Part of a small language model's weights: 16533 steps.
MLP neurons of a small language model. Each row is named by its layer, matrix (gate and up: input weights; down: output weights) and neuron, and shows model dimensions 32-127. Each number is 500 + 25 x the weight over its row's rms, rounded and kept within 0 to 999. Numbers have three digits each. A neuron's up and down rows have the sign that makes its largest values positive.
After each neuron's rows, "fires on" lists the tokens most often at its 100 highest values on Wikipedia text that the model never trained on.

L6.gate319:487519527533497521526498492508479527475494476477458500508492483460474506522505463484484442552511507526471531489557536550519509490514503507493460498517482506447520478507480489532502484533478512500502462554488483458496501517530474499513510534476463511503487484544523477476482525463522493459
L6.up319:485545503480580469529523498485480476501493505491496472511526502476476517515487471467517473482515519516487512531474556502502490491482472552458465505476473499502504512497444531530488463503509506528515479480510488510497476494479528490485499505477513482517469529488450516518477534476487488548
L6.down319:501506494532477515512506539533521520516538503481492519540504470558433487485485505534488476475494492520546521495513480517472505481449502495531497489514520516517499483511510493502488500496501494499542482501527517461485512460502461482494501554533500511488511519504519482475490456455513497511
fires on: "s", " ex", "mini"

L2.gate301:483507503534491489484505476572477506498460488438536517447523472494534487553511468521493463525528466558476506465505480502458540533502491500479447556512488478508525515502513492505487534520558485521517521499482490532499506502512537522520527535522512539465472500499506541516505505481524490473
L2.up301:548522497490510513474513510472522447469523525517498475500482453493463535451488535485481512489495511485479468504478460467551493487522467484492543508534508533481537477487493490476500476511473587469509523491540521483468517504494518460546531495448484466508478498533508509492482485473461488486
L2.down301:470490527469492485490491512542467533522486485518507518472491540537533461587527493529514482503517436495517535460497533521434513488492530518507472499502496504484510504522527486575514544479529448506509530512458507507511513507519450512462478526555511510481492498474491507493499514491529483494
fires on: "%", "anda", "ates", "ries", "lies", "ions"

L2.gate8:467472524466507477502505487540481539474513490504507547543476518506489476518541495497519532517492483519466528501517512547482515521501443486457494558526534490473514531499461462539493531511476534523520512549511513504488497525551509481504554514460548496528477513503479515491509486478484493478
L2.up8:444482533467494486559521493508520484493491523485505499505501578507531475523514511482519529516534549487527530506511524554451502480477469534480505500514519502500495518517479516513472542491493518491490496519506487516504497479544522510475499555471524458492464509459460547489497501460502479503
L2.down8:524535488539530491472498485491506497510517546494478449501496489478477540476496521531500478473516513495522510495480452470488481541497517477532477502521489514546476535499502481477488524506486507526478493449484520525477509513483532497536544480485460501512567526493517472542527502532469509466
fires on: " to", "d", "t", ",", "s", " of"

L6.gate68:463493515524505505509520499464531539515462520485514499508483494493448454523480491494546492535541521551501505496500497480489469472476483493552502514523499500515490485497526517553550497493485471490536466499522554478507477485432487510556504516469465497512520497519516493475451515490478524546
L6.up68:462518497487534499494443544510478536506496496528487494526515525473463525509478499483492468465493506445576518492480503490495510479429448506532494541500468502514458494519495480498554514499500527464512500486517468517455463520484496513509516482514492515514519476496472541545510479487486510472
L6.down68:465475437482473510443494495513513509491497513489534464477486553581514512461500542519508464514509536542528491509480462495479500517465504460512503494515472503499521465466497485520468448498478466477520528467528511475514468515490511484502501504504500521523559494516524511515530473518508509512
fires on: "s", "d", " of", " than", " or"

L7.gate82:516492466523531509459530497507523548502546514496499494502516462479468491501459509472505484474516494515482501507478477509473506494497509474507506509525513513473503469446443466533458514512469525510506476533475443458513518523558555498488495580479509539477552522509474519471500503494479479488
L7.up82:521494483530470506469524552517507527517518516479483500506540558499533501508486493523489488487541478478483458495505484482483483518521464470516515497510509518524506527466449492488495493505486514513521516534496488506512518547545510492468491531491483501496552478464513515524520471507473496491
L7.down82:498499496482497536485503493481479518480465447467506458497531515518444456506520464540500485496512492478511455505482457483466496492518500494517473428490541497528561504481484504486463497497505543559462503519490491497457474512505533481523512485515493532515532511526528500491498509517509506527
fires on: "o", " ", "0", " Los", "co", " told"

L6.gate298:473486488546513506570507483488467474496495514497510459504500476522535511496525521552524556491516465501513519483474467533532514497515520502533495505533493500509512477497508530521520523486467535506521454485483466538508515499499496495480533492520511501481501487469466497515477537502541505513
L6.up298:503504495455549470480509492479475471527477464483488467491489510473499464515494536493462488516508575538525475454459526546462519496533485542509511504539502519542539497541476473486489500518520468448511462513493464487486516493475528493521546500511528485487503543503464472538489452512500493467
L6.down298:495520500462499473515506534488515502534462470525454487453500455451531464508489488509484499552472561477474536472468504504535511525510489487491510499531491513478529512527507499462524509534482485491496503498474498459502491503497534520479503510491496490519487532491456500512488428519510497478
fires on: "ly", " most", "ically", " early", ","

L6.gate304:469495547478539508514487441437492500482478498470437502486502509532509534514473484503490507517500498452474513495542521446478515513535521476475495473470470493510460487475516519502535474501483488477484488485498517461523453518496458540473514519491488519494501478486487498500506513490531487476
L6.up304:471494535476513482509495458484556463526521468517489519469524503444445459487512448504494532495479479458496538504469528472532495538532508522529490471519525449498480491546444495517505494498468515467499511512488504500510510472477484547447508497496474458463505512512534478468496488485504516494
L6.down304:524456478514501481459519477521493502487499510513507529497510481520527482420490475498490502488514505510536513510495502494533486481485498445506462513530479527499460496498516533468553501541509474480550491465530520483536528538537512484530485460516466469513469549481508501452491421520493475490
fires on: "-", "st", " ", " type", "er", " version"

L5.gate314:506497510484480466452473471493547517503515478504488464444494498478520514518455505474472482483503504542459514485491473506458534508495474460486496529469501518489486466519533510505525463522442491509483455511483499506502488462501523502495548497504502455509519480505452469514526536529526501529
L5.up314:489471530496505462536500480524543462478506485499479475503496505471519484514502467490521533521533475542516490531500525485503476510520465487523537536493487525483498548554505482488471546462481476493467498453455521500505530492564414525478529512501549484501444485513488482523503476468500490518
L5.down314:491521470486458484509511508499527473461480508486471514497505541493466484478533493539484551544501479511452491494498536477541495518468481449505455544498499489544480488515519477494516470527452513494507548476513498503498531497480487507486529494498503461475521497501503519540523461510485474485
fires on: " |", "-", ":", " ", "\n", " ("

L10.gate54:439525489513502485489503480435502510530506478512532555478498521495484460532450459479471515535483511502481504553515526481495550517492513481514515501476510498528488502495525496451527530501476453473526511480490516509471537549495471481470500476528505483498449487526498491503458488514525545485
L10.up54:470498500567500484499525533532461522483500480495494552485491469529496470545475462462469514492480479477467565555486521470512501532476474481488537482497489472512499467497479508474510476503533498508445520497494504456516482514527500535467477461517539496511455516509473533487499464480475495494
L10.down54:501547448498475519462508483482426529423541498502546503528498509551521550458460490498479518524505493548527498508484462494500502471508504486499494493515531505482515477498503520508469504516489488489467478487493473493503447494497533537486519448504473507480488507493496474521516477507493516521
fires on: "st", "t", "1", "2", "er", " Team"

L10.gate172:499503534541525497499466537504503513493524473499507503502501492483490444512468481487473507510478493489496488491510441463520528483492489489494544491518537460463466526485518514545463490476494509488480488501493484507475483477501507499492549468556508503483495484447464517482502476522484510494
L10.up172:452505508518478492496509478503509480519567534446520485525519526518486521485526491512518493506450530529477464481478475522532538511446527486504483473491500543498478498535482505482492493508499494514514487517520454506438565477512494507526502506507490494558508504498510566499466492501504493510
L10.down172:504465489458466457524511507470494503509504477534490542492493486553538516515475545511515467464492472493528489516500506493497469516492483488467526487506500488479492505477506518526484479544501495509537502495565484495531496535500488539499529533485495441522507458498480473474493467524496484512
fires on: "'", " Score", "ive", "il", "ad", "E"

L7.gate56:501542494526465485460515507508517508529483518538527504519465479487466520477495498534494475518535521498495554515504524514489530507486540496506513490473487465532482534515517478503521512513476515514549497509472516470458506515516531489474512512492545491490507511545469500504532521511496499480
L7.up56:477529428488551468513487538489496501511454497492505460481562560495480510508504492520525511522450468495452501502490538472488464480496566503499490515464509534520485476500470513483497536489494513523487526497551520507483493491477509518475457473477510473524489510490520517526510490495498457494
L7.down56:507570499479475534478515483504512510489539475510495514513458479507518510451479508492532470526507450455524487508483506518511512488496554506517489488488493489461501488529481497446522496482531519540474450475487503514516490466498515550460486562488505496497493526491472504507499512513489451511
fires on: "s"

L2.gate70:515497518532479510521513520491475514473538507458556564495500499480497531518547473509482450499491516526534466531502532476520501478542464486513483490528456474482473521527484491498473541484509471473473457496476516511499537492478517465525503525511511492508489532497474521504511476511509493479
L2.up70:519491486519460491509500524507491432526515491474539480503492476479485536442510469502491472501503531507515468536474499453517517484495466476560508545479487478512452524488501524518510511498571516528449492453476505510471512515474511450500531520462510494503491501489484511483449512539475527486
L2.down70:545475472509480511485498554467506491496516490489499471479468556489479502454498503484458479517495532497520495469441501489500551516482507492480449519517486516543557526467521520492448517517510474513536511522540498534486501539510491473518483481525467474471533510529521502479475488546503508507
fires on: "A", "\"", " A", "8", "7"

L9.gate243:464447518498520504544492496449504511480499518520508523553516515499508512506524522508536483487497516522482527470445521491489543539466544510537530464529446481512516496454523505538504480505516497504523500506515518513522508503531511500502482558508482491507481542482501514496466461528540438520
L9.up243:528509496524543466486501508445513465473517521531514524461476477468494497493485525501509474515494500498518474475484517494526490492489453473464493472513472523508455505501506489517523496502495518481454489535508500471461486498518501552468489469568551477539583520506476557491469493502497526538
L9.down243:529473485533504520513514564504531465521527459494528479499514569512462511567520539484520522496531488524518511478476522500525490532515493478551527515493477502479499525519515484531544465497510519493512482489549476459525502505522504477544497512510509513457449506493491477505510485507506516527
fires on: ":", "lo", " Sa", "ed", "3"

L5.gate38:511480509539511479531445485533464481547501479495465478495510466496475491477483517462530515524502532490509484527497470477560535502484508517480522502513444544554538483516474515533517531485548512481512457527512506501503473531505490465513492530503447460456508468469515525477462504550479506510
L5.up38:525494507445497489496458501518485476522478495512510470495502525484540500477503474452536500539493530489536527463474494471527458469502491482530480486532514489547517490452513480464508503487538492479507495523483517494507542437461481523510501547474473528475502485513515481533509463515519516498
L5.down38:486502488502491497550477490531500453494527459480451486507469458520509526449552498501494479469508479475514503513487503492505506517497522513509501502508489575474534470506514503506481535464497491475492483492472466501521481495501475517495467465529463509486537510491479510491474515532475505524
fires on: "-", "it", "ed", " out", " "

L2.gate243:496441494505517518501502541518513467493497490514482487504506501558485527477501488501502508507571524467455492445485546510497461494532478473530540486511460561509477534472534466527503473514519549477523522503525481478501494496518519506516526490504470496523517474514482532496526543542493484543
L2.up243:496498524492562495490511504486491499504508504488516476507515480520466533537532552489528476526513540555483486457500502483485498491481516502456513452501496544481503488467532501496481518512506506451497499516537449522489484459546515511512545492484497506483498507508477474540501514465493452533
L2.down243:528522486510499488509507495471467485535505496481500482503516507499485545499513538491453484501542462540530455479508471470478493499430506499540538509517525534534531480472542473471483528537498518496509519528463502558475492513483453488489541475465527486514515510532528488541504477511433488512
fires on: " Lo", " /", "Mo", " To", " Ma", " Fa"

L7.gate313:501441490516505483521517475489530493507492452513488491484466482514479516501465472464503472481517546546519508466480521506506549541504510518463483491515484516487484525477496447531477498501512535505508462509488509501524463507498461505485505530528517498489472499496533491542515510519545511499
L7.up313:520515538485496515507440529509490505496490533532566508520457513498480537526469502485499458545468500494498492525439488461505469494488502499494510483469488478511536473483504504490500474476504478472425508491516496474493495448530490527500454513521480496515530500502496476487512485455542481535
L7.down313:542551480520493536543518525458486492484494542507510482508476524534454472504517524488514496487574556512505508458528538485539496526502552480512534483518504476516529533539524472485498512481516510508527495468481472508488488477494444488494503525513529523495472531497477486492515537505487514485
fires on: "ed", "5", " ", "up", "3", "al"

L9.gate295:474488513464528496503503475487468510487504470524499504477484521484448474484502472500511492549516491509472501507512526518533482502475500514584555508481523485532492514488553515476545474515464445467475454513486498504509501447483460496480478513460527562523510524497530490503501506464517526516
L9.up295:524501477523479502444469483491497465483555499496546471477484499498525481509489454492482493481500503497463507477562525534535479486498502499552451507506525466468497469494503535457544518496547500528483483477516518480452511514489515508443505499475495479471518488547498485468517530495493530545
L9.down295:516533468494499457500503526504491501509485484514533488480473475445553510480491525518475554531476508501541477506533476451470468492544500473508477477527524498458532479533450494513539489492521557514480476474448493508498474533466529505539495502513506448489553502467493524473546453526510473489
fires on: "-", ":", "s", "t", " of", " in"

L9.gate197:466485485479496493489498535442457522477490500519508475477458525477501449543502507531528480479475494482497465505482477464516512452535503501538465508511490466466498468508464443495480491512526470486520444503491494465526541504491529490541539489540480539483474553543520483495510534509470533513
L9.up197:497501535482459512494477500472502533538462457515507464535512495505535473528469547522496483486479501513509496508516519481466507508496498498475496452529501490522532502464522439495528485502469537492509467480483535511523504531494507467518522545502465496496475537495492461518459486544512532448
L9.down197:519495441489503485495535493492522547492478508569541489516458519440482463479570547501516470487504491500484479481508496464477536525519497486488464516500509501485464526469500471466517498485509484489536482531470497515518526483488476484490490496511470466462475481510487497545493479552501511487
fires on: ",", " and"

L6.gate89:510499533455477466507509495485459528489477518546483513553508518466508489523469476525487527502507496510517479497521503511460523489519531472481503522506476479488412500512488565516502506495471512474492493469497494528498524503460503479534498527487527493518485526500510472539511484488552461453
L6.up89:512496515494476478497465503506488500479520504520536523548471467442496514506510525490485502501508479473483459556460530500471521524529511493485488505504494488498499496517496544478503482509515515475480523473514490515496494495509528469523504478498464539468504483531558495521526498496550506492
L6.down89:484497467474448499488509498480484471479505484511522500513510513506459526485568501486519480498531496507490521456505524525499479528482504502464511544471496537519523500493557489480486502523528466544495521471513536500436486517511495502520454550493494495512492482506513494498497532506509485488
fires on: "1", "2", "0", "3", "4"

L5.gate69:491499544486498517500516515428514464491517493510538464492456504460472461524488516508495525515488474465488519479498447510485533513527473487511488526524488520488523474505535555543529452508536513532503495512503478504510520502474478502502447505512453509489496555479517497512493524493475507518
L5.up69:494441484475553532496511492523491456495504500469519480487490508508471492495493512521463502487472530482467468454520477502518509505516495439524474465515493539491484473496517488458487546519546493524468475475492533496488496484488540491474506503485502507489487524532527485561513521478522525475
L5.down69:474477501509505480485539488503450538437475526528496470511504516488490468464485512547479472484473487530512522491483538413451504504524513495503494549508518515495490488484509479472501480557521515481502495501485519470487453497489487519515523478491451503499472531479486506490469453480527477514
fires on: ",", " and", "un", "per"

L7.gate308:511469550524522506481517487488469535499504498451457517494459487524479466519512521491482496453480500470462480494552519446504510517476475499546495496487523501482490510509509461553472503475487467467523456538469500509483496528435483500470580475472506485476535501524506497489500526462511532523
L7.up308:508501513457513474493505486492503532483546540491485539497483471496483469478503484531537542491467500488502502459506520497542521502489494493489472457516495453515455498472446531523492486513458466489472543519477518502496500519524503482505459498508503515517476532474477540520475515534492543509
L7.down308:524482510528519520505537490498513477499528545501499450518506538515475468511536509486507508503473467467509457516498473466457487498473506474522484498504540517543550484468477439529517490505491516501495494495496525504462518522474492516481547489509508509465479501503533488535479505448486506548
fires on: "2", "lu", "ri", "i", "r", "s"

L2.gate318:532486469527503488494504521464500523532534502487490490445528496510513498476479467450491488471497493500479516509496495471493483519521445501546519522479527521524500509447479507474482489478499516483465481514488473499474508550524501500519513488497522487519486487526548503496490480490508535491
L2.up318:527518462513484478521519538478534498475506505476522479455506495491519496500511434486485490500463486483556494458467480497564515469470462491485507491483507509539521447496460485502497499514517528518501520515458517516498507540503531479499479486463501514545481511553489489487474493515491520491
L2.down318:471496500513500512547522507503558507518485522519502520443496483510522549480527491490488469554488477500553524507475529470492506527477484504522482534497482499500516461488510489481512517511506465509459494454514504515531493521473533504521468499521468510544466489539511508512489519515463495523
fires on: "0", " Mat", "At", " home", " Stat", " At"

L9.gate140:477479533534460524467512472488500545463526513498478454467513488508490525491537483513529511546501489517513543517450504507488476486536478514493487492425524475481537501498489467508481475485441556508527489505489487491489518489450508497477519498499467530513525499533509484490487491496485502490
L9.up140:536504521505496519487527485499485472470504532512460481490484518490464460503511498535504515521511549486465503550515544500473551489498508486521485522506529505499497527550478526485508443451482467481506495493508520537492478479526497472475488535463480457507466489537522491466476461466510502545
L9.down140:513487496503468474495494499446499499484529498515497495540504530532480529462540526522462489513437484478508542533513503486478491480490487473520504493525516544492486504547484502552548513499559504472444494494533467476508503534511511501475512516488521504517569519509545546499493496524499455520
fires on: " de", " En", "s", "en"

L9.gate51:491488503501470528439527509487478516484476567477529496483509453525513469517492488456522498524507530508521478507514496490494530499535483475537553488489553490450527507570487482545498472464485537482459462480500491474478490519505467483475485520498501499515527474460515556519528458510496472504
L9.up51:535467515523513533475545542539495512485520504531522556520506505509507509462574506468484472547477488506474522498502533497494546520504514525537524522497528508528494521520505506512511513520511503506523484482527482523515515497540494504530464555527469470492500459543492507500484522494486526510
L9.down51:469510473517554491503483493488546552536477500490473459491509512455502501555484464509487509535515507460523514541473520500491490411536496502468497482476506517486514508528491466522493461499540515492483491505533535500456483551479522533522500490493518490521537509486522505513473512490515474520
fires on: " de", "o", " Na"

L7.gate233:510484530521491487502491512485435518502496506513516528503489529508508436525534500501494507480537547490477498481522512550484510485486536509507503515519519549504508504529522495565517491497457485477473496485530531519507502507470470529536530501479513490512504485501531486468560520499519540500
L7.up233:514515503539460480519514426477505507511461441464506533520512540510466497502529477459534505489495496497479478473529518527504510525488532514507508485476527515466493501506478515526502489511479500499503542489446491464485520514503507521481501512504501504501474457484465480497541488468499550517
L7.down233:528459479478495483513467515490482516485541523507487510507477515446499525422462529470476507498462481503559472492520518509481500485507479468509528487502488476520491506482524468497511514480480514474495472518524508488503479499490470479496478518528535490485512539511480497511510489500540493528
fires on: "s", "t", "y", "7"

L5.gate142:501506517532521473517492531508505484512529498461454467532546531499545495538480524483525525509509525517498491521513508523496513499510515560508496513503498530504506504492525482457486475508500509448478486499523505512503473484515450470504546545519510474539538543554524479518481517475495514506
L5.up142:459494485478488502514499501493494482503462470497517461540527488502467568505448521466462510454478523516498427475480467518499522495529524496515503442455517485509515518454511503509463541517517485464505460562483490482462456469543521523499515513497535516501491515511479487541513477537519503492
L5.down142:465512534492501478509499490491514490550486455490514477535500502472475528565488483469513510504512523505442501481524480513498517501496467501493521461537493531473538499435503490525520549508484473445471481569447466492484508480474534495513522475482508505547531493519468484461511455525530482540
fires on: " /", "born", "aged"

L9.gate316:479549502496514530531504483496457549484549490542488484507513526479518455482504496526500498509517519503463529523487512496521530517545495494545443490478442492516560508493464458478499538481480540497534493509464501511517481514464465476499473501504479539507511486510512513543485528455491474486
L9.up316:470506492500499524533549455483489549504547499540474461528514506523524497457491514459508459521538531470459533508517510501514531492473506521489525481514484509541470511517489513528522532469507518537473483454421518501476524477464489519501466466520509492527506506518512508532485517456504482482
L9.down316:525529529489488509496495516438494513492524486484511480526515492429547564549490541492493497504519530516505475516464481483536466517473479521513518446517526509508541530523478500517485525477486510492459502495505504543496486535512488572540482492524515490512481490485528500508503472457509523488
fires on: " de", "s", "d", "-", "che", " la"

L9.gate231:534464509537512483477513523531511503469482499512491505507500521535491500499494531477504454497533533495530485517499503553524495497513513486490536485492514514509493488502546511518494505484495559505481546517495516473511543457481510550450519510488529533511503483485499492525468538482489457520
L9.up231:512487467475512484520514534476479551500463553513546495506529488522494490468513494532473530497498472464497457475498526514529506541497491504563525523495501522493531509510515487502500523525517482497508510474478462523536494529499544513504503507483469498442492458477533491516505462514468505464
L9.down231:516545558519488503502477501473490497517509531555479495500499461503436518493485526500493517491543462448552475485488439474507493483547524495529532546463460537457523474503518490474510481513483524500522493470542475495464425517516501513486486505488484520510484457504497483522574454481499506515
fires on: "-", "4", "3", ".", "0", "5"

L6.gate289:498483543499531537547495479480517528505493461473480499549465510504528531500481504563532485470529502475433433471487473499459515497503488484530468488523485493443523473465474503496471473531477494518532488514505448515494483500505535520501475555515531496504521512522517470509467468538510516494
L6.up289:501527485515488440502493543539530510485502535519499470530510534491500488523521501472452504488529504489492508520463516492441476510532493504491499474510515539567513477530493488539480512517518458494488522485496469538527496523462537521485527539506504525501497520567509509498493475520521562514
L6.down289:488491521475522493483472480468505473502475498517531507520421508551508521500436524474532525490517514493474496498480489446449499490492494513523505468470479493520508499484524519481515486527523482475519504496573529467512488471522523514518505461497501494466478475458472478479485497510447470505
fires on: "2", "3", "0", " /", "8", "4"

L9.gate176:473521542537501537487490490501497495502479498524512491508432495449534495475481479562493493480493501489505523467488522496481477520534562457506506466527492481535512456458501496467497478470528498546548508511491479493498510536489453513470486480572472486540488515512500500487480528499497505482
L9.up176:455509536461484497504516449495529491484501494479507478537530532496508534507505543486531558493515509471496487490531470548524483472519552495506460499527532550511491497450534488471466498498501501502441514510535537515526558521557488505469541520530524527508487484566471502507483523467490479510
L9.down176:480512537533505471517547486483517511515462512498516496525479525438491500508476493520476511512469478471495544467482473490436511528503483493502483521488458513477491514511480539523477470467507508480481508526425513545491552472471505479472475495524502490488485514477496506529511520458507525480
fires on: " and", " its", " of", "s", "'", ","

L5.gate135:502511474503508503540497476542485486492538472509500549529487454491520544501507484466497509479523490491467492513459516513472510469484481489507473500526472511485475468510516475464502520540532539520487521475502498490469550491536494493499466481468490494563497513488554539501541509497529499464
L5.up135:511529505539504525475484508523479427514474475489502526516475488522469502442489522502452507487551496487461486499488458542556490462512507506529544507524484471506507547518517464529489496505512502515541470451525509513470478510507512492477473499535521471465483494526523523521447518468489481477
L5.down135:485516480533477547471536521495492518488537548508492518524538554532493475478471462482505492513504497485502446481514513497495525522486497553511501522490518512515498499507517527510484526531491508470488492517468543513479499527466529492499458566508509546504500530539462495454508538495480464526
fires on: " A", ".", "-", "A", "ade", "te"

L2.gate45:541479501515501471519509499475485498477545491557476474524498505508500492494446470477464493462534475521466498431494488500534485492492479493516470508477510493521476505493504523477502516470491473477461523484508512466502469491471487470497493526482467506558459504481535467477462532525519512534
L2.up45:531494461495528529486498500519497508494522491544503493497495485514498470538496459482488470497502503490487475523516485479491466490457543552509488562493505474495480484519514497540547497458465483503488503519538486479456514571518463469514480509456531507519529463476519479521501514514514454493
L2.down45:490498528488489519528514496507460524475478465480498466501512478529480485466471487511484512487456501492501524524527460490485495516516527508510524470497483456486515475514516494459525514465498509501456471486486434490496524501450536516532479501476498505511529531487504493467518518487466492514
fires on: " than", "th", " of", "-", " over", "ul"

L2.gate128:504521516507506468521492496496534484524536487509474460541474482504507484505481476482499495490482540484487498505516491488475492481453501508503490525438496506517510498485478522535527454571499499492525504517506492475450487537526508449490497461432455504505524555479537467485507454456481488534
L2.up128:491479497550485525499477438537525476517485511507505507546520533514501488500516481521529471497496549508515475484492558508487511533496494541504538519522496494545490472498519499539515505501527521519472549487500525507471485498528463525497450563498509488471488498523514450478448523525497512477
L2.down128:513491511473509481539486480537491511521479491459493528531507555540489491578542504521520496502493506514502504490529551523480501497520503512499519483535511465482512491522504476478517568454513519477497496503489507513489489500503492513517442522568488517477460481524437473470493506549508478478
fires on: "-", "9"

L6.gate256:480492513499494500556515527491478503494489505497484453520492495546514498519493498507539493515498530498514524500520506507451546535564506484540499454513495468536481514526481509511449479482498481472487529486504493546490494516496500554520522537526529518497485524464480482462476506492548515463
L6.up256:497490462461508499528499516495435459493485505518479486512471529492446514457530496538504495503491501512505496499520481497478500516507456513503481462516512504512532494492485457537470485542503486520522488488447536501467518512501531541521503478498499530486524549507463443480525496463543509457
L6.down256:462480499462527504479497486476521500483485546485524518492462511474478488487487474530471444460521461451513512462511472532523491502528501481461498507507499547502496522511513497468507504537536520507462508539485524482475494500540510469485450452513473509439487522520499491484510447549516544475
fires on: " and", ",", "\n", "le"

L10.gate139:496503493525471499511508469521465497528479508475503535444530489497506452524470540520491514516524450446469484476504541509470475505473483484531519485449490502497509540525535500470530497526475503510459453515547482466484525490506564507480508530476514491490515529504502481471506471521531499467
L10.up139:507519477446456490501475493509469495514480510542535455561488474469546519548475499481497509507478524492511514476505511503553529542548502467490488500486526556520489556514511487504479505496507520508518493498495479492474538504508493534500534515484467465520469487469485483451493463486509449497
L10.down139:535429472523497473485550480458539498477507503511487542544500536541514501499488520519539522503481487528499497519427500497513492554508474511454486445469499476485533487469484511515496501493482518524498560505514506498477484519496517515482473508480497457504491468499532510514541482487452501519
fires on: ":", ";", " |", "-", "\n"

L5.gate157:515484498480459537455453511519498467505458427512504515440472542495499533524500475501514474469525524451478500426498496470508534494504522460474461481444554511518494490515478525491527528487537480500539533487550494506504478505503508499502467532492490531495509493498510447494525533531508506474
L5.up157:503477561492517460484489534531532481471500543507502526507467483520519513512491514478491484451480462511504516489454484458426476519546480498516505523476514538515516509504483480492509538493479445514493518506470502460482489540474483487478490539486495485555497521513539521499502504504514500504
L5.down157:486507470492533504529487491461505512476460522511517483442469521474482509505498497524512507482516515553501525523511517524498489472495476478510523518496528489464510559463534500515502452507492503503529493481475517543496494461492479529500485539466490488494486536515507461508443490511512483508
fires on: "0", "th", "2", "1", "N", "o"

L6.gate248:550493542488503513510515504512487526484505516462501490525484516530480493476481491524514532499529529510482515492473542514507477454510550505458485445477482513457447481497496512531516552482464526472489511513499483502484513563499503508465470538523540540554438498539503492509494489486479500452
L6.up248:521485503455484483473514491510540489507548477547520502504546519502536536483506508500511494477507501463488522498439528483517449486518486526503532531525496507480459520526497497512512506485534504477478479493504514472499476493489506508490520494492496473487478448468508544539503522540503523520
L6.down248:476511440482460466524491503506488515548467494518536563478478458508531512507500493541487496530489503515497553491453485523494491496549506481480502556496532458485490513500512489515498520511542507510485515485513509497452479480461473566532489487496467498506514527497458500510490523561522496469
fires on: "com", "s", "de", "4", "3", "é"

L6.gate219:527488481456507520527497478500471483523498517501501519528470517485489507520520493457524477505508494519499552537540472478483537504511519481536447501478511487484529499520485530493503530542492476516529433497525462501479545497496470494505506559489497527489510543456521439527512499439513529506
L6.up219:485433521465499487530486487511506463483461518497476488500517526491486511513528507497462469490502540458529488505463492461477475538505524472508515463532445504584515447496514499511508495493536504481514501502515475485476460483505535481491512541524515503477476488502448496474471502514508502536
L6.down219:505576495464497493503469484505545431517494465501456442507481509518512456522512482482506463503484482502514477494486463480480458561496486453550543503511520509469468525517516533501487494533541486477488479520523479534522497502514502500521473523493524487437501508459494523510507504498538522522
fires on: "-", "ly", " fully"

L2.gate23:542503422530467481483505519514496537495496507472504518471484514508519512495464517531514516484522499459474534486506481503465501535528571494493524506504506468489526488463477536477522485475515504521511542502507488526474495548441526533539470452499488506513500501471496495499521499541487477478
L2.up23:499460530499484522472527532550511520534546535514480524496549525441520503515544470482505490493485478532520506487518539485489499525521491509498493512491512519474552464477491484527514455532479539500527509478544526510531513521490495475496505478491483536481517479493416494558529546521489530492
L2.down23:520509487454504508501465475511483543477527512478482466425511514463491465535498457535503527531490494533511514450525497514518554503459498540490526504543491530503546492510499483517528510521457536521502543493510499493523533558484506465553457472468519505554491477483500478492498478517461481491
fires on: " national", " court", " value", " medal", " constitution", " fashion"

L7.gate232:460525540524467522469488493444483502480435528532531546501496447530485477553508473484522500492456525513547494523548474493516549509530481502528498502462471512484507526465502514499492505537476475498494468510514502454527485514477488473500471477478480483497509492524533528457527541518503471497
L7.up232:510496468532473473471487540510501545485498527513502504478509478471494514494539473471515508509496476485519474474484528524504508523500520475506521543495528520477461505484497499442496484513482505550497472493503472487454477537469453481478464469467488443476515527496535522490466486479457513493
L7.down232:534509509494486451468528496528498522495499502501486470510498507512521544478546498494480493506522523494477464508513529471481458502502541545458478541465538504489507548491469475500467520481504530519521493496514513510461473508490542505479503478478506512478478517476515495470467522471435517506
fires on: " \"", "o"